config.toml
hidden_size = 256
hidden_act = "gelu"
norm = "layernorm"
bias = "all"
parallel_block = false
init_out_by_depth = true
warmup_steps = 200
decay_fraction = 0.492
max_seq_len = 2048
doc_mask = true
max_steps = 4328
dataset = "wikipedia_en"
MLP neurons of a small language model. Each row is named by its layer, matrix (down: output weights) and neuron, and shows model dimensions 0-95. Each number is 500 + 50 x the weight over its row's rms, rounded and kept within 0 to 999. Numbers have three digits each.
A block is one neuron, or neurons of one layer that tend to fire together. After each block is what it responds to, as a language model described it from the Wikipedia text at the highest values.

L4.down608:466480459476398438546480439523466504398390484483561556455471537531518469504410514521536426426529490511638507466532533489536502568578501534571493436568418494508508504612551489517520543496527533485542529477499432511419396507502526525497466508516448446487463514497496507612410501392542452463
Description: Separators and connecting words just after a table cell, proper name or number, e.g. pipe delimiters or blank cells in wiki tables, an opening parenthesis, "and", "in".

L2.down75:439468484448514481562469582544389593445558502494545509463529443493534523503525513584445441590563427611543438539485517485482529495487450509517424514565398429483505521552408541487520439579526558530519526471527570481574394419483488466492440566461542552477360453435541466544573551542520418454
L2.down86:546488533494505500525507435533468536454529430509490436571460453539518420450512492480428482548524557523579510527495515432465457521467560525537503563542560498568444493485484439556547435486491537542406467469480552461405487474519501518453603510410318506504528548505521509510534451493455504451
L2.down176:473559368424500558604426549538493544515442440559506443436552429481471515511473519535463484545536467508551514460435419459379472583560477482529442488476560522561570517500465630542566552561404627575440495428474478586498468477507614477464490540503537530483483415390459507597418587471542466545
L2.down269:494428490491399452532564471526404502504515546528568471432528555517478513438491471525536459422513464519473488609434494466532525461488422539552468439546449510461498636503515425479538533439524469460546482518493451502508445633454551436477453472474522460464503523487451490432516473433479490425
L2.down575:526550557487587532509398518470533509505513513518551624531504496547484477509496553541483501517503443514566494522524475449495450432454414528470481480481490513464417455475376570471465541557475522447518496535473612484642409540515604426535567526584478643567471437425458492493531554521534462477
L2.down1170:521510467503457475435575544475479538470440489543476416442535439479505506458526504422469515529521523516536487511515454500454525493495493481530490508464532423409604450450482418540531353512449562502465498445527564471522430475562441661524492469457527550544511491506561518488492461500408482520
L2.down1283:474511511411450549508393475488441538487509473520448493508492466499505519461622469501453490545509573537584542547440488509478453566549519420561500451493543538382561462468570526485514453528439527480536405520419451545545476519493449561403504502431501545437526544476537501492470526414528540520
L2.down1394:637439520443606542533540455572445454504491536532573458429503488436482504538545514519481494484534588517495503525534469506493431455560476523463584468494526406503551491492571557396519484490490455412505519522438434522399548544420469531476609560523424539577497479491445523431428440595600538490
Description: Pipe separators, spaces and digits in the late columns of Wikipedia statistics tables (football, hockey, curling, medals), e.g. | 0 | 1 |.

L2.down139:568547470557453504515471532435503401524503569466552439577563540448461539529422470443559452476511442573516482463436512568553466461469555509583505498459425458448519463572533453507564458454594590415467491431504556428410576500534513505477586514506412562516546536461406502460515544625460487499
L2.down540:498587493455496454523541509467428460465580552515477441591464480446495516475564509424466505544599540556469493499493544517590474508417432491501529523500561491495520461543533522428453439585502571516558434505435533415471563502494460510508602498482453524441462513508532576475610556488584450424
L2.down570:535463454551529433535536552484422477517506524446539440548569519537475461429560519522498518438523489590469509474536529507538429500448496408409475415524552511462504453479560484427467469494483556540513505425484591401531589487449478470481601530485517474581636486465547532477473485429502507474
L2.down709:541571519496556545498533461532471458457464485452495477436549461460527500541532486476480540412581531552474473527512525470431468496570466429533434517569526523493455520540471423418531496494510489470530545464519531514565534507422449499447521458508512484453559501406585521493340536522474470469
L2.down753:442451478530497400519558538459583547522506577582451467538484494500554450491451582567487453566589490521582550541456547568448504499525488525443586472533465493496494401546514424512568438541387524573579496478385521429474519512477494488544517535502629420479491529500526485469536599424486535514
L2.down931:535513395530536465532468463525487477430507520476518491554509376496494537517526592560525449546466474499507507574431453451484570444489416450566517539500498487436577527499571434505546480398470502489449543529518517533543522373539494497481542519616504448494562422613466476536481490579465511554
L2.down1147:516512470483575545519605568570594493517522498482559516547516444462615457482483457470375540520524493617466443520551529555475550470556505532488530584561529546524491472526466538442523532562510458528511499441529460552488495574559392534488507533445458516526480549529561486529525467582482439478
L2.down1191:571554438621544497470546535540466540547463528498561568491441429571491515488567535563509507502493473552554544486584566549506410545451405460417517626449538554467430481563499474516516515501557514577576457467489530473358545443486430493536562473442475487554599541466444466541495549504566520479
Description: Pipe or semicolon separators between column names in Wikipedia table header rows (Votes | %, Date | Location), plus words in section headings like Career and See also.

L2.down126:545522478431528531530458462570443559428538558514465484460412559521610423545547608557559487398471508538500564612521508425543513521490445445509470487510459469495495452469536624476548555534418504451412524545442420405509478545476548489527537593442559454496406486495435443527502495568521472551
L2.down290:504423551523502433513605659545464510515512474553510529405516558552544514503550397525544441455564550479421532542577492547578476520433432432512456487537498442519554516569518447440432611406395590494522532511508594514460458527440487512485441501349508450488523448504447499402505500470505482472
L2.down649:473581484608496544413427468595516581531558580549367562480523507475548511512564567465539519453495405473497479408560411501486546566461539498524465461504447572445432426543546424433510521530624514556466510527457559401515428524418524339560468565574617491518575468427524488533521500480498492424
L2.down1023:530469504462537550511528426534414426562511485417591491527504407528589433533481379552530449563511483538435512570468558615538472477514535506461474547495459570515531475585453459520462485417477438555517480481452542603537571441458542541478466516478442433525598556527454521402481509527521492455
L2.down1044:475537493552547539485455547503457494519468560532431393452525574563570471439608407469554551453572506482489453508526507539416494516466523529541469469422459532544541558503429472444478507510415568567511520529494507559495509477513458387458507528476456511498558500424515465488549513509393545438
L2.down1320:519512505505481417489545456523533470515548502508559537483489414529429560547452506479556551554498525555496561528533439453530441463472487549446539440356478505546534378512555437546464463439469441609466551497441485555574498546605552509542524549425465483494502472459595483468560443578566474501
L2.down1363:562610488495591675494453462494561512546512515500482489562557597507498539457397563477472472487408508575586546478431539554540537480448413588495559455484514484578468458449418447465526399450522555556509549450463474412543550543475421510536434513438551430479489495559539407511500500488477459533
L2.down1462:438499378466522464503635441526491533505413489410535477383476419461455453505474496420479502396501512515434488437478575521502488533502475523486553501558486499453544519512537445519493534523433542558476530460495503490503442574517476523589508560570571515449543527505618434565523538429484510473
Description: Short word-middle pieces (vowel plus consonant) right after an initial consonant cluster in split words, such as Sch-ol-z, ch-am-ber, S-old; sometimes the word " of".

L4.down844:463529470453475477536464483519550544426533566432481498530574502487502514463458518526530507487472429651533494567457496559484505404430517489494540542595508491499478507430558482537439443483452527504678501542399526452529397495441387542486525518513518483558544534473566535501527587472519423462
Description: Hyphens or dashes joining compounds and ranges (above-ground, trade-off, 1937–2020), plus short inner pieces of split words (sh-ap-ed, B-ur-lington).

L6.down215:462480570447547447554479390530508561501550516533479617584446472506498515486441507535560517507565514499545513483566431561460513570505457559507474444540574474567496602498518433538510605469437526485446522568451606535568559459567543494496561462500558556555493507458390501441504479440498488369
L6.down220:537582530542501585485546570505476500570445488472460489553519414506517516575462488541502534476550493484431544460488531407526471428554504540452555441528518443492529466508472505515465486572495425486417419560549541438483619492619518483513555542438543516455537467562512570445530465376513518502
L6.down407:449499510477504505489512542460435466557455489424486487432475464480539524392493517455438545486501459546520428466507507442545459449486568504488515569515469512432531474460445480619545575537442536495491577532423495526571463452434479561545460564442507535453528502476562499471520517534480497479
L6.down638:489589476535528536415501513385426555536482546498501437525585525472402484491492474394540468468587460390539412505536620552477482494473522607494552481495497571440427477491455510524543484523526493544518563543442477540432444430631515572578602495535494340422469510540517531549547568488531499589
L6.down908:471585499494484561483494497488448464544481393519567411488595471475489573546522507497537511518552521491476498521525464511511533561542485496565551445475461524379449440534418461514586463462443492499569527446474414555561530566499408527643491472588413530533528597491492525452521516502575458414
L6.down954:383583468492580493510578556545558539531386502542516547484542426489523473384319610486373401469520513513396484557530485467509522475530513572533533634504451414418559541569480481514523538501448415523538433556468467486501528532559454497602409472512574578440466604474489580550425506527495433557
L6.down977:554549448542463512555459552626427518433419496469447529500485493433538419576525446530592467533506408391526532495529472516482522526507556553453548383483558480467475593427458516538445449540591468486509498423459575536453535549530512487444444503532473486578450464445529507563445491493579525509
L6.down1494:483449560515462461395569442472511498424510480519455459453485618457613495638463553386528452535489484482547477520504483467487490510520445450556567465473471471386506534507488504403417423609498465519426495550562422466442491496463464476536495470345403427479481584515531523465400462554500509443
Description: The space before a number in a new cell of statistics tables, mostly right after a pipe or semicolon, as in "| 0", "; 5.2", "| 2–0".